config = dict(
    d_mlp=704,
    rope_base=10000.0,
    parallel_block=False,
    lr=0.00114,
    lr_mult_qkv=0.7,
    beta2=0.98,
    warmup_steps=290,
    seq_len=768,
)
MLP neurons of a small language model. Each row is named by its layer, matrix (down: output weights) and neuron, and shows model dimensions 16-79. Each number is 128 + 24 x the weight over its row's rms, rounded and kept within 0 to 255. A neuron's up and down rows have the sign that makes its largest values positive.
A block is one neuron, or neurons of one layer that tend to fire together. After each block is what it responds to, as a language model described it from the Wikipedia text at the highest values.

L6.down0 [134 112 160 101 130 113 173 153 123 132 114 146 132 119 175 166 140 167 144 149 102 138 134 161  49 150 142 139 114 110 155 148 120 120 114 152 137 177 130 144 132 136 111 111  64 107 175 151 128  68 124 139 123  87 138 110  97 136 144 110 160 166 141 102]
L6.down304 [108 116 111 116  85  98 104 137  88 113 113 131 118 161 122 123  98 116 130  89 127 119 132 120 187 127 131 166 165 152 119 142 128 129 150  99 179 158 134 193 145 142  90  94 117 108 107  57 130 159 169 150 166  90 110 147 180 145  97 133 109  87 116 145]
L6.down360 [152 120 102 176 120 130  93 123 139 105 119  90 101 121 111 175 118 159  79 144 157 143 125 171 131 143 133 122 107 166 104 125  97 131 171 137 111 116  98 113 130 183 130 142 109 119 175 108 161 170 133  88 144 154 125 122 110 114 120 120 122 102 162  68]
L6.down588 [148 140 138 119 120 114 117 150 110 110 134 150 120 136 134  87 125 132 116 121 146  98 172 129  79 132  81 139 119 115  79 118  75 139 150 111 126  84 118 154  99 125 118 107 113 111 141 136 140 161 134  96 100 139 111 125 104 137  96 168 133 126 123 148]
Responds to: Possessive apostrophe. Apostrophes right after a noun or name, mostly possessive 's and sometimes contractions: Trump's, women's, didn't, doesn't.

L6.down23 [153 100 124 124 145 122 134 144 142 134  81 139 127 126 133  95 132 126 159 102 136 105 135 114 219 147 123 115 127 114 146 127  92 126 135 116  97 143 140 137 112 129 145   0 131 131 127 142 102 105 153 135 133 133 121 143 116 157 157 119 124 120 144 138]
L6.down165 [127 131 148 145 109 138 140 129 108 123 119 102 117 144 107 148 140 137 166 102 116 152 121 147 255 126 107 122 130 108 135  85 152 129 120 133 129 133 106 135 118 131 143   0 122 156 143 146 125 115 138 119 116 143  92 133 142 148 105 120 102 139 133 103]
L6.down213 [143 108 131 132 119 145 128 118 125 127 111 116 123 114 114 126 144 141 145  99 125 127 129 130 206 140 101 134 128 103 133 118 149 135 108 125 105 122 125 122 117 121 153   0 113 139 141 150 123 143 120 118 130 119 107 117 136 136 118 128 125 131 132 113]
L6.down535 [114 151 155 141  95 133 111 155 132 120 125  61 111 137 132  95 145 130 105 118 129 148 125 141 150 141  75 136 142 101 123 103 141 144 121 146 125 131 117 151 122 156 138  10  90 123 134 158 111 156 143 134 145 102 116 128 112 140 151 136 116 147 137 121]
Responds to: Line-ending breaks. Newline tokens that close a finished line, such as a table row ending in |, a list item, or a paragraph before a == heading.

L3.down462 [117 146 125 132 107 116 136 141 124 128 139 113 155 129 115 124 103 139 176 141 109 122 119 137 255 139  98 139  96  84 147 120 160 123 117 130 124  99 116 127 132 150 163  46 123 110 127 146 107 101 129 132 114 102 112 130 121 144 129 111 104 122 133 115]
L3.down529 [137 145 139 135 161 105 126 102 168 108 126  94 156 137 139 100 115 107 160 127 105 159 145 162 203  83 118 143 116 119 121  73 125 116 137  99 144 144 134 159 142  93 115  35 123 137 133 157 113 150 147 137 126 134 139 121 122 135 129 123 175 170 159 115]
Responds to: Line break after sentences. Newline tokens ending a paragraph after a period or ending a table row after a pipe, and weaker for words after "In", such as "addition".

L6.down110 [137 128 159 140 121 135 109 188 136 113 138  93 104 127 156 127  85 129 145 176 144 153 131 140 153 125 157  94 105  91  94 116 107 108 102  97 132 113 131 121 103 128 119 152  91 167 114 128 136  95 140 126 131 153 143 110  97  98 112 115 131 118 103 124]
L6.down197 [159  80 164 102  81 115 148 130 140 163 118 137 166 144 134 149 135 115 106 145  93 156 115 145  70 160 143 127 143 133 131 127 117 126 165 127 129 149 130  90 130 119 155 147 131 143 150 116 135 127  74 105 155 138 165 121  95 168 111 113 121 109 126 135]
L6.down561 [158 101  98 137  99  75 107 179 127 145  89 105 101  93 131 106 133 145 113 162 120 134 107 103 181 162 127 138 120 148 122 130  96 200 134 125 122 133 154  88 112 122 148 144 138 126 159 109 115 111 115  99 162 104 100 104  73  95 118 122 140 153 103 133]
L6.down581 [111  81 146 113 139 119 135 130 140 131 132 165 157 153 134 166 124 156 100 126  91 134  99 150  36 136 100 116 118 106 122 143 104 129 131 123 136 122 123 152 116 167 167 178  93 126 146 104  92 117 151  85 125 165 106 107 123 100 128 180 161 105 152  97]
Responds to: Table column separators. Pipe separators after column names in markdown table header rows (e.g. after Status, Third place), plus commas and and between list items in prose.

L3.down248 [138 152 152 122 164 130 164 134 159 132  95 111 105 151 120  98 110 139 141  96 117 105 100  99 137 155 116 118 129 151 126 132 163 105 147 112 115 158  93 135 113 144 143 138  58 107 111 164  85 107 168 158 127 106 152  87 132 129 160 117 119 141 147 128]
L3.down697 [109 116 145 166 133 145 106 115 131 120 162 152  91 143  88 109 140 120 122 155 147 100 134 149 170 180 150  87 146  94 143 125 106 131 126 102 131 132 146 120 169 110 111 127 153 117 104 102 142 123 130 157  96 162 159 122 163  99 131 140 136  88 100 131]
Responds to: Year second digit. The second digit of a four-digit year, right after its leading 1 or 2, often in ranges or lists (1'9'77, 1'8'93, 2'0'15); occasionally other digits or the slot before a number.

L5.down142 [124 164 153 117 170 106 129 119 121  92 129 162 143 124 124 125 118 124 100 152 104 145 125 144 162 129 132 118  90 144 120 130  86  70 110 131 149 147 172 149 115 188 140 100 124 123 111 103 115 154 146 114 119 113 136 154 129  85 163 133  82  61 119  87]
L5.down147 [119 154 149 149 160 142 112 125 128 111 142 135 142 143 120 142 122 107 133 100 122 130 106 200  89 103 155 142 125 106 136 155 112 185 136  96 152 128 112 118 149 181  97 139 106 125 130 153 139  92 113 136 129 103 108 124 133  85 127 141 144 108  92 183]
L5.down267 [131 139 102 111  95 115 176  82 133 117 142  94  66 122 148 120 158 117 151 132 101  96 175 104 135 126 136 102 154 116 128 130 116 138 122 146 139 143 105 138 107 126 129  75  94 182  87 122  98 130 155 133 111  85  99 118  98 119 136 114 114 155 150 111]
L5.down276 [136 120 139  98 132 127  97 121  90  97  99 139 110 193 151 108 158 123 136 130 135 148 135 135 197 159  70 154 145 103  80 105 111 103 119 154 149 125  94 113 145 124 130 123 121 121  95  74 142 159 159 110 136 155 157 129 114  89 145 162 117 148 145 156]
L5.down328 [127 119 136 115 132 124 153 114  76 152 136 152 133 140 132 114 108 157 114 146  93 165 152 146 184 107 131 123 127 138 126 150 159 114 175 147 102 122 153 110 143 132 116  89 103 123 133 123  88 110 127 156 136 128 133 166 112 106 111 149 111 129  88  88]
L5.down340 [160 133  79 136  76 111  93 151 112 127 126  74  81 115 129 126 156 153 113  68 113 161 124 160 137 134 159 131 133 113 149 110 134 132  98 137 124  84 128 127 120 136  99 154 116  91 140 109 128 110 165 143 138 133 111 150 100 121  90 139 118 121 167 127]
L5.down403 [154 120 151 127 145 129 147 138 141 115 120  93 143  97 150 146 100  94 107 145 106 156 106 135 239 147 110 102 139 137 123 132 128 135 121 118 165 206 168 124  93 142 120  95 118 144 146 178 113 127  97 119 126 115 138 141 123  81 129 162  73 130 118 126]
L5.down597 [131 117 100 166 123 113 163 106 125 190 140 104 112 147 124 138 143 140 148 132  91 127 134 112  88 143 151  85 130 178 154 125  74 131 161 159 168 129 133 101 130  91 100 102 117 131 131 102 127 141 133 129 143 123 144 123 122 146 110 143 106 104 105 128]
Responds to: Re-mentioned referents. Pronouns (him, it, himself) after verbs like named, made, calling, and word pieces of earlier-introduced names or nouns (Seedman, the scheme).

L5.down26 [103 121 121 111 128 145 164 165 124 145 160 157 109 112 137 151 151 100 162 126 129 146 114 147 134 117 126 125 112  88 157 145 125 127 144 125 103 117 141 137 124 110 143   0 106 152 130 142 109 155 129 155 121 150 111 122 116 121 129 102 106 111 117 121]
L5.down81 [102 101 133 174 150 156 102 166 125 131 160 158 127 117 117  93 122 125 137 147 152 156 158 113 239 165 150 133  93 107 134 124 150 111 138 128 183 164 169 139 127 120 121  54 130 118 134 159 103 135 107 106 138 156 109 130 156 144 146 139 145 127 152 121]
L5.down160 [143 118 135 148 104 115  95 124 173  70 101 132 137 138 101 102 112  97 124 131 136 107 107 131 134 128 165 148 121  95 165 124 141 116  98 107 112  99 101 143 153  89 143 133 148 123 152 197 152 113 131 133 146 106 127 103 129 104 144 138 132 137 123 106]
L5.down418 [166 115  89 115 101  76 112 110 163 129 139 139 131 126 146 132 111 123 146 112 134  94 131 143  94 110 124 105 150 179 130 157 102 116 105 159 153 114 131 143 143 129 128 139 146 168 114 175 162 125 118 119 127 132 131  83  92 124 107 105 117 128 157 126]
L5.down423 [143 121  99  89 117 101  88 115  98 148 126  94 121 136 105 120 123 120 139 136 122 124  98 103 138 135 137 141 140 113 142 115 120 112 146 157 112 100 128 101 132 122 116  41 143 161 160 146 128 142 105 118 181 115 128 133 104 105 122 109 103 199 136 133]
L5.down454 [115 101 130 115  94 106 117 105 133 161 123 103 122 150 132 141 117 135  93 150 137 166 150 142  33 106 114 111 113 129 152 135 154 126 166 126 113 101  99 154 130 117 108 161 118 150 134 112 137 101 139 130 122 121 137 106 104 128 140 116  82 141 188 128]
L5.down508 [125 104 119 100 125  98 116 169 140 111 117 125 131 117 178 103 131 117 143 117 133 143 103  87 101 141 126 114 152 154 152 106 130 155 125 100 119 158  95 100 123 136 102 113 105 126 154 156 140 129 100 141 131 114 139 101  96 148 146 113 131 143 138 113]
L5.down509 [124 155 126 119 118 145 149 138 143 140 121 108 133 124 101 112 137 137 154 111 114 139 123 130 234 128  77 118 119  85 116 104 138 100 117 138 138 109 125 138 119 140 109  12 116 143 124 162 121 113 130 132 121 132 123 132 129 131 157 132 133 122 118 148]
Responds to: Table header separators. Column separators (|, /, ;) between column names in table header rows, as in Team | Pld, Years: Team / Apps; also line breaks after sentence-ending periods in prose.

L3.down132 [ 85 126 159 116  99 131 140 151 106 182 117 128 138 108 115 135  92 157 120 161 126 159 141 148 134 126 103 135 124 144 142 102 133 123 118 158  99 145 133 143  92  97 117 162 147  97  82 110 132  93 109 107 141 133 104 132 111 133 143 125 106 177 119 149]
L3.down584 [ 85  93 120 114 117 112 143 116 149 102 120 117 179 107 132 131 134 138 138 142 139 134 108 150 190 132 137 110 129 136 131 116 148 130 128 130 157  92 122 143 112 154  98 229 140 120 124 131 140 130 121 130 124 136 129 120 127 133 122 107 134 123 171 135]
Responds to: Unit-conversion parentheses. Opening parenthesis right after a number in infoboxes and climate tables, starting a converted value, as in 69.8 km² (26.9 sq mi) and 5.2 (41.4); weaker on table pipes, digits, and possessive 's.

L3.down78 [ 99 109 106 122 204 156 129 111 133 141 133 170 147 159 122 144 143 131 112 167  77 159 163 128 236  98 144 168  96 111 113 154 124 117 148 111 131 203 110 107 133 141 141  82 124 118 148 155 125  98 183 126 134  85 124 115 123 142 127 114 124  70 149 108]
L3.down686 [146  96  94 152 159 106 156 104 145  98 122 110 106 161 154 110 130 127 107 141 115 136 125 125 255 104 104 176 123 122  78 161 161 122 159 111 163 111 150 135 154 160 124  58 120 140 109 165 135 163 107 155 107 137 122 116 131 113 113 137 154 153 126 135]
Responds to: Repeated name start. First token of a proper name already mentioned earlier, often a surname or company starting a sentence, e.g. Hod(lnaut), Vin(ton), Chen.

L3.down70 [144 146 131 160 128 155 135 140 119 116 105 134 112 100 126 121 138 141 149 112 154 145 127 103 217 107  89 134 126 142 111 110 109 166 129 131 119 118 141 116 116 121 148  62  97 150 143 144 161 151 140 157 141 131 172 120 129 129 166  92 157 159 110 120]
L3.down404 [170 158 182  79 119  95 103  97 110  84 136 127 107  71 165 104 117 147 116 136 132  92 112 127 144  92 136 139 105  97 140 112 116 188 146 153 118 135  93 157 136 142 143 173 152 144 120 163 172  83 160 160 137 131 127 136  89 143 121 118  63 155 103 104]
Responds to: Token after a name. The token right after a person's or place name, especially the space before a goal minute in football scorer lists (Boniface 21'), also name continuations (Csaba V-ámosi, Holbein the).

L3.down276 [154 142 110 156 138  91 158 135 144 142 101 129  87 152  79 139  74 120 133 111  82 144 115 128 108 105 128 161 128 118 125 134  96  92 124 115 150  99 139 110 121  87 144  44 144 114 110 142 109 119 107 154 137 120 141 136 190 117 125 134 174 137 124 111]
L3.down405 [123 129 137 127 132 136 127 147 116 149 101 131  74 130  99 115 124 115 113 106 137 127 116 128 125 130 125 100 111 131 134 135 151 125 117 119 153 138 127 119 106 105 141 106 122 107 119  90 129 141 126 110 146 112  93 163 143 140 111 102 137 134 108 125]
Responds to: Opening title quotes. Opening quotation marks before titles in episode tables and song lists (| 1 | "Pilot"), plus heading === markers and list dashes.

L5.down8 [121 105 113  81 146  64 167 154  89 101  86 152 156  84 114 116 114 133 124 154 105 100  80 133 154 128 158  95 146 125 144 129 114 103 156 107 166 101 132 143 130 130 117 155 133 118 118 141 156 159 131 111 109 128 155  68  88  95 115 110  93 172 146 135]
L5.down104 [150 117 122 101 130 114 144 105 117 149  84 128 140  87 137 137 173  91 132  55 141 143 133 104  78 129  99 118 126 138 105 136 155 115 130  97 138 141 152  90 147 105 145 227 133  89 133  94 131 146 134 126 126 133 116 136 112 131 148 112 122 129  80 132]
L5.down155 [146  83 170 103 110 119 141 111 137 139 140 148 101 121 127 128 110 123 118 155 106 159 123  84 217 103 108 176 135 149 100 100 121  88 127 147 105  95 137 149 110 142 142  62 116 140 100 146  79  97 195  79 113 141 127 101 105 136 119 122  83 121 123 160]
L5.down424 [ 86 157 125 147 118 131  77 103 139 118 147  97 107  92 104 114 109  94 146 141 146 112  83 122 189 101 169 114 107 133 157 112 112 100 136 183 121 129 144 140 135 137 101  33 123 168  93 168 109 125 151 110 118 137 119  92 109 121 165  97 137 124 128 150]
L5.down471 [ 91  99 112  87 112 101 143 139  90 135  57 131 144 125  86 124 146 140 132 130 124 141 167 103 176 132 101 173 169 111 107  82 132  90 144 194 121 134 142 101 128 157 128  96 111 141 115  96 120 111 160 143 133 125 103 104  94 142 166 145 126 157 128 149]
L5.down507 [151 176 120 120 125 129 130 150 119 116 134 142 100 154  93 115 104 157 119 123 122 124 131  94 209 149 106 121 137 134 139 126 158 103 176 149 162 109 127 103 155 123 142 112 141 118 111 136 107 104 138 147 113 175 103 115  97 144 123 101 155 103 130 135]
L5.down607 [129  98 131 137 100 130 123 150  91 132 167 162 138  81 128 149 158 129 214 144 114 154 137 127 132 125 152 123 128 133 131 105 139 102 147 127 113 121 132 147 102 128 110 125 134 126  61 153 120 105 126  98 143  56 103 104 104 154 160  89  85 107 156 103]
L5.down670 [ 80 131 158 150 120 106 130 118 148 129 127  58 111 130 119  84 137 139 110 102 152 119 147 187 109 142 133 148  89 114 173 116 131 127 122 152 143 153 134 132 100 113  96 150 153 157 177 134 147 118 186 138 114 103 153 156  68 101 132 103 105 120 133 125]
Responds to: List separators after names. Separators and leading digits right after a person's name in lists: goal minutes in match reports (Devine 95'), commas or semicolons between names, table pipes.

L6.down81 [134 160 121 125 115 105 159  90 137 116 130 116 132 162 137 151 101 114 152  74 134 111 141 144 125 130 101 125 142 157 107 116 160 127 137 131  97 120 120 117 112 126 154 167 124 134 169 117  86 128 127 118 120 131 123  96 128 119 132 127  94 143 158 101]
L6.down127 [161 147 112 164 166 115 114  89 123 118 131 113 109 159 149  90 144 137 100 109 146 134 153  91 207 117 123 111  83 114 119  85 158 122 145 139 122 137 126 132 139 126 110 198 155 148 108 149 116 135 163 112 112 116 146 156 118 122 166 173 130 169 111 124]
L6.down430 [118 184 112 104 129 178 130 123  86 144  94 136 134 136 131 105 123 110 162 171 116 167 145 135 140 111 139 142 156 126 122 141 133 114 163 107 149 119 147 160 146 156 157 108 142 155 119 143 136 132 128 132 132 104 135 121 111 150 119 116 135 148  84 119]
L6.down476 [ 86 141 131 125 109 128 156 116 111 171 128 119 119 145 127  93 125 141 128 121 119 122 150 133 157 138 125 119 118 119 117 157 126 108 136 134 146 159 113 102 122 146  64 101 142 131 135 134 148 152 150 100  99 134 164 128 131 131 139 106 145  69  88 123]
Responds to: Year-opening digits. The first or second digit of a four-digit year in running prose, after "in", a date, or "(", such as the 1 in 1880 or the 9 in 1969.

L5.down119 [165 116 150 121 134 106 162 154 124 139 131 117 153 101 100  91 147 147 139 124 116 126 116 132  92  90 135 171 138 138 126 116 105 132 134 100 113 126 142 129  87 104 111 105 150 148 180 119 112 154 170 148 173 114 131 156 121 113 129 117 142  89 135 129]
L5.down187 [132 128 114 109 141 125 123 122 152 113 120 133  95 137 135 102 111 136 111 161 108 137  97 119 186 138 114 147 142 118 102  97 165 142 158  96  91 156 130 136 156 156 128   0 141 118 128 150  79 108 134 169 170 125 131 124 143 114 123 141  98 143 145 157]
L5.down397 [128 130 155 147 117 108 117 101 102  85 101 136 110 124 110 174 130 118 151 135 128 111 112 141  89 109 165 123 149  97 154 129 156  99 111 134 157 138 132 123  86 156 116 139 114 151  94 144 109 113 120 111 121 130 119 158 109 146  86 108 115 141 154 116]
L5.down398 [116 141 140 154 135 147  66 101 125 131 121  90 134 142 112 128  86 146  87 105 126 139 134 127  74 102 104 122 117 145 131 136 181 122 158 117 201 134 134  93  99 119 130 108 133 134 186 114 103  94 142 158 127 180 135 109 117 145 109 103 135 110  83 120]
L5.down584 [165 135 117 104 104 146 118 146 104  99 111 117 153 102 169 136  75 135 132 136  95 143 116 112 102 154 166 168 159 142  94 162 130 116 104 151 136  83 146 123  80  95 153 103 126 151 135 118 170 112 152  91 154 126 139 141 104 136 151 107 113 149 142 133]
L5.down589 [ 90 148 133 105 101 104 139 150 142 160 159 118 161 124 137 132 126 129 130 124 161 107 106 147  77  98 103 132 127 125 102 127 140 119 104 150  91 153 122 146  89 160 127 171 151 111 161 111 125 170 118 151 132 135 134 138 133 140 101 149 112 138  95 164]
L5.down602 [ 98 125 106 120 101 127 103  84 102 137 144 137 111 135  78  83 131 126 135 165 134 144 123 180 101 126 102 134 129 107 120 140 142 123 134 185 120 114 104 144 104 109 108  84 153 133 147  90  66 123 119  78 130 112 120 141 155 102 111 123 102  85  57 144]
L5.down662 [ 95 110 106 147  95  95 100 102 146  86 154 111 139 116  82  96 130 126 130 105  82 126 127 188  99  91 134  92 168 141 108 164 125  69 124 180 154 141 151 137 137 117 114 120 133 163 134 140  98 126  78 137 138 151 145 125 122 123 137 148 120  99 153 138]
Responds to: Section heading closers. Closing == or === of Wikipedia section headings, e.g. "==Schedule==", "===Decline===", "== See also =="; occasionally verbs like as, to.

L6.down6 [134 114 150 147 117 151 120 126  86  67 152 115 130 168 111 145 161 159 141 132 135 145 116 108 155 135 107 151 116 137 122 169 137 133 138 130  79 142 132 122 122 114 135 101 107 129 105 115 122 137 142 107 156  92 148 120 103 145 148 140 129 111 130 114]
L6.down320 [100 109  89 115 108 137 108 134 147 193 131 153 105 108 124 114 108 142  89 101 149 103 122 105 170 138 110 125 138 186 133 148 145 124 122 132 140 120 173 125 162 112 133 124 132 160 115 122 129 144 172 153 143 109  84 149  83 157 126 137  93  97 157 131]
L6.down583 [116 145 108 124 121 151 128 153 104 136 128 148 125 118  83  99 167 117 146  68  97 138 108  85 231 122 132 111 165 148 172 147  82 140 108 169 139 150 114 138 107 113 114  89 121 136  95 135 180  80 109 139 141 134 125 135 111 100 133 145 118 156 167 169]
L6.down585 [152 100 161 159 132 129 132 133 118 141  99 108 164  85  93 113 132  90 127  67 133 105  65 126 178  81 151 150 154 128 129 112 138 139 159  71 117 104 137 134 127 166 124 163 133  87 136 116 128 170 111 100 147 116 112  94 116 115 114 122  87 124 144 140]
Responds to: Delimiter before list data. Colons, brackets, pipes and prepositions just before a value in structured listings, strongest after team names in goal-scorer lines (Rochdale:, Groningen:), also infobox fields and table cells.

L3.down168 [128 157  90 111  99 166  94 128 174  91 135 102 152 115 169 142 113 114 132  91 128 115 142 123 111 114 139 136 147  95 120 106 133 180 152 108 121 126 134 106 152  94 109  87 112  97 117 127 137 124 122 118 150 120 133 122  99  82 132  87 150 155 100 138]
L3.down494 [149 143 146 121 120 110 167 129 117 124 126  86 141 165 149 161 105 187 123 127 129 143 139 158 194 141 139 129 105 115 150 167 142 145 170 143 150 140  55 142 131 118 151  77 170 149 161 150 107 141 129  87 163 172 154 156 125 132 167 134 116 151 112 115]
Responds to: Line breaks ending entries. Newline tokens right after a finished sentence or table row, plus some fields in lists, as in Subclass, medal, and S in Mr. Sadiq.

L6.down220 [147 150 110  99 122 140 110 127 179 113  99 162 134  98  96 122 110 111 140 132 141 125 114 147  34  93 108 131 116 122 146 114 120 148 143 107 147  89 110 133 136 151 129  89 161 161 126  63  99  83 167  91 167  82 128 150 165 140 146 122 108 177 149 173]
L6.down347 [128 117 123 159 131 108 145 165 113 128 128 115  85 116 119 137 103 132 110 157 133 135 126 128 229 171 107 136 100 111 116 116 153 109 138 152  97 145 146 143  92  91 130   0 141 109 135 126 143 134 141 127  86 153 113 121  93 117  85 131 112 110 111 142]
L6.down444 [134 141 128  94 159  70 114 131 151 118 147 144 129 141 130 113 100 139  99 122 129 165 167 185  69 132 105 137 114 140 118 124 101 116 110  87 136 116 140 125 142 107 103 111 129 166 140 142 131 157 125  94 147 125 141 156 149 137 146 146 116 137 129 153]
L6.down662 [118 141 138 140 122 165 153 137  96 127 125 117 135 126 113 152 143 113 127 101 139 132 126 107 255 128  96 129 114  99 132  85 133 128  97 125 122 133 121 146 131 124 148  59 134 171 143 147 122 106 123 131 134 144  83 123 107 135 105 133 107 152 125 111]
Responds to: Section and line ends. Closing == or === markers after Wikipedia section headings such as History or Early life, plus line breaks ending paragraphs and table rows.

L5.down39 [127 155 102 139 147 139 167 119 128 139 103 148 148 159 148 107  95  98 137  79 149 102 144 119 168 170 124 124 147 129 127 109 144 116 152 161 113 122 111 130 111 139 118 132 122 136 138 119 137  80 116 114  99 137 145 144 175 144 116 118  89 172 142 136]
L5.down112 [ 93 132 129 129 126 146 127  76 101 127 125 165 112 142  98 168 118 119 120 134 125 118 142 116 149 140 128 122 115 137  84 133 122 137 146  98 124 134  79 129 121 178 145 121 118 130 116 117 108 130 118 158 108 116 140 106 109 142 115 112 137  92 133 139]
L5.down129 [114  80 112 113 138 130 117 162 138 102 106 117  84 157 119 147 143 104 106 102 150 141 125 154 144 138 152 156 126 139 107 175 115 130 159 126 135  96  87 136  91  89  87 113 108 114 128 113  78 126 128 113 135 138 132 146 132 121 115 186 126 119 105  87]
L5.down313 [133 109 135 121 178 141 115 127 123 143 133 135 106 130 105 112 157 120 138 128 146 154 125 101 187 136 127 133 137 104 130 148  92 175 126 175 125 122 106 123 122 150 116  91 109 142 143 135 132 105  98 154 110 162 100 108 136  75 124 103 143 116  99  94]
L5.down457 [ 87 129  87 122 114 157 106 129 134 190 140 133 151 135 149 139 129 119 130 117 142 142 160 135  78 138 113 119 125 161 149 119 125 110 109 116 122  77 109 113 123 129 119 146 130 182 147 129 152 115 154 157 155 107 127 132 119 118 161 134 123 146 148 133]
L5.down679 [ 90 118  96 142 154 141  79  90 171 135 110 153 145 172 126  92 133 134 111 116 129  95 151 133 115 122 141 115 161 108 105  96 113 118 143 129 153 126  46 125 149 103 107 167 132  99 127  97 145 134 109 145 133  93 149 117 132  93 124 174 100 158 142 135]
L5.down683 [ 72 113 141  92 151 134 139 121 127 106 156 159 106 146  99  95 167  96 141  98 167  86 149 142 101 189 115 107 141 125 170 127 141 152 138 152 165 139 120 158 114 124 155 109 110 136 134 131 112 148 150 104 139 127 104 115 122  92 150 109 144 132 145 100]
L5.down685 [ 92 161 125 144 170 114 160  99 120 107 166 121 145 191 132 158 126 154 115 127 112  75 110 119 155 125 156 135 138 149 146  97 155 112 145 144 136 129  88 154 143 113 116  93 135 162 130 110 114 176 153 126 147 117 187 127 153 137 124 134 138 163 136 129]
Responds to: Year digits after first digit. Second digit of four-digit years, right after the leading 1 or 2, as in 1|8|76, 2|0|09, 1|9|74, mostly after in or month names.

L5.down92 [163 120 158 172 114 111 129 119  93 192 110 164 137  85 105 132 145 117 125 125 138 162 148 120 143 123 130 162  82 114 152 151 167  98 114 143 105 157 157 127 123  79 126 128 132  96 127  92 133  89 159  96 160 121 129  92 174 114  69 139 135 133 155 152]
L5.down136 [165  58 148 131 119 124  94 182 117  98 136 108 131  75 100 135 143 134 129 105 122 140 126 141 181 141 130 130 122 128 147  88 141 143  81 157 143 150 114  83 144 128 165 130 112 123 119  85 143 128  98 114 140 121 181 111 165 107  83 125 128 147 157 141]
L5.down311 [105  90 151 140 142 113  94 140 131 131 130 134 124 109 128  86 101 114 139 123 160 139 139 154 128 110 154 147 133 147 151 151  98 134  89 121 139 158  77 120 137 129 141 175 198  98 134 144 156 103 149 111 124 169 123  91 124 160 167 140 119 105 126 154]
L5.down343 [122 151 111 164  64 121 141 104 133 119 109 136  86 121 129 169 138 112  89 127 114 140 146 152 109 128 168 130 139  80 135 103 113 103 138 135 109 124  94 113 146 168 101 155 117  91 164  74 125  94  92 139 135 123 127  75 133 115 147 116 132 131 167 138]
L5.down365 [124 158 134 136 138 112 107 128 134 132 117 121 127 117 144 118 166 162 114 122 173 113 156 110  89 138 126 143 104 157 115 135 124 161 118 118 112 124 158 139 152  83 119 105 118  89 169 178  54 175 151 138  58 139 122 139 111 151 141 114 118 134 112 106]
L5.down408 [ 79  98 129 108 163 106 135 121 167 145 119 101  98 144 178 140 157 109 100 117  93 123 114 114 110 137 112 143 118 107 105 153 143  99  92 133 112 134  95 151 139 112 164  98 115 120 139  64  99 119 105 137 129 132 116 131 112 126 142  78 131 186 141 108]
L5.down480 [147 139 126 102 153 142 108 120 161 144 151  73  95 113 100  98 146  81  92  90  50 186 157 115 136  97 122 112 114 138 127 124 147 113 103 143 136  76 122  99 120 127 109  85 129 116 115 135 170 142 163 104 138 110 181 204 117 139 134 161 116 157 111 117]
L5.down552 [147 112 162 137 140 144 118 106 154  75 122 164 134 124 179 118  95 175  95 110 131 149 139 138 102 138 116 102  78 192  92 115 137 137 125 150 106  92 122 127 127 136 151 146 137 150 100  98 136 163 120 135 174 143 140 123 178 130 131 108  77  78 157 138]
Responds to: Before a numeric value. The space or other token just before a quantity or count, after phrases like approximately, a total of, Length:, more than.

L5.down0 [144 160 131 119 139 179  95  94 184 145 162 143 157  99 117 115 113 141 122 125 139 118 149 149 136 150 136 101  99 139 130 150 112 131  92 127 143 132 160 155 114  71  93  59 160 156 143 180 134  97 120  98  96 100 146 158 120 143 128 162 113 121 125 124]
L5.down185 [128 132 125 118  98 122 115 118 137 141 120 101 109 127 139 110 152 144 142 157 142 167 101 132 233 115 110 120  94 117 122  66 123  91 115 144 109 128 121 113 118 160 139  40 131 139 103 123  98 122 140 132 170  94 112 138 122 132 138 132 169 141 101 129]
L5.down279 [148 141 100 157 134  99 150 131 123  87 109 133 141 148 115 121 107  98  84 129  82 106 146 156 167 119 107 124 156  99 129 118 129 166 189 128  97 135 149 128 154 128 137 125 146 158 124 133 115 162 117  80 152 146 142 128 127 142 102  73 116 125 135 178]
L5.down467 [131 131 145 141 123 124 166 142 135 131 119 109 138 154  99 116 158 133 118  92 131 136 109 140 255 130  93 118 137 106 128 110 126 140 110 133 123 119 140 140 123 158 140   3 117 147 141 113 125 136 136 138 141 154 107 100 133 143 108 140 103 147 147 137]
L5.down492 [150  98 100 142 101 110 139 124 114 164  84 134 167  94 138 138 130 107 131  90 103  80 133 148 109 147 140 109 148 103 132 107 108 102 135 154 151  88 121  97 120 101 159 105 136 131 105 149 140 125  89  63 153 150 152 109 141 113 122 118 127 143 118 131]
L5.down633 [141 124 111 135 184 128 131 137 151 132  97 152 127 106 115 128 133 114  99 138 114 150 114  96 201 150 100 140 147 153 151 142 128 134 106 132 158 145 160 111 177 173 134 155 138 119 130 140  90 133 134 164 126 134 116 147 139 131 160 177 128 100 118 126]
L5.down649 [124  88 117 115 120 126 170 109  98 151 122 157 129 106 118 134 109 168 163 140 114 119 105 120  65 130 101 158 135 119 136 163 153 117 131 131 139 149 154 164 119 107 149 128 141 125 146 149 116 140 156 175 146 112 118  91 121 121 113  95 125 130 163 125]
L5.down657 [115 138 127 135 125 151 115 144 129 102 112 137 144 133 133 119 129 111 177 133 136 136 138 151 255 131 159 125 125 100 141 134 126 101 135 144 123 161 105 154 134 128 129  78 126 126 133 160 129  91 112 153 130 155 112 153 148 150 121 140 139 138 153 139]
Responds to: Paragraph-ending line breaks. Line breaks right after a paragraph's final period or quote, before a new paragraph or a == heading ==, plus some sentence-final periods and spaces after commas in table dates ("June 14, 2005").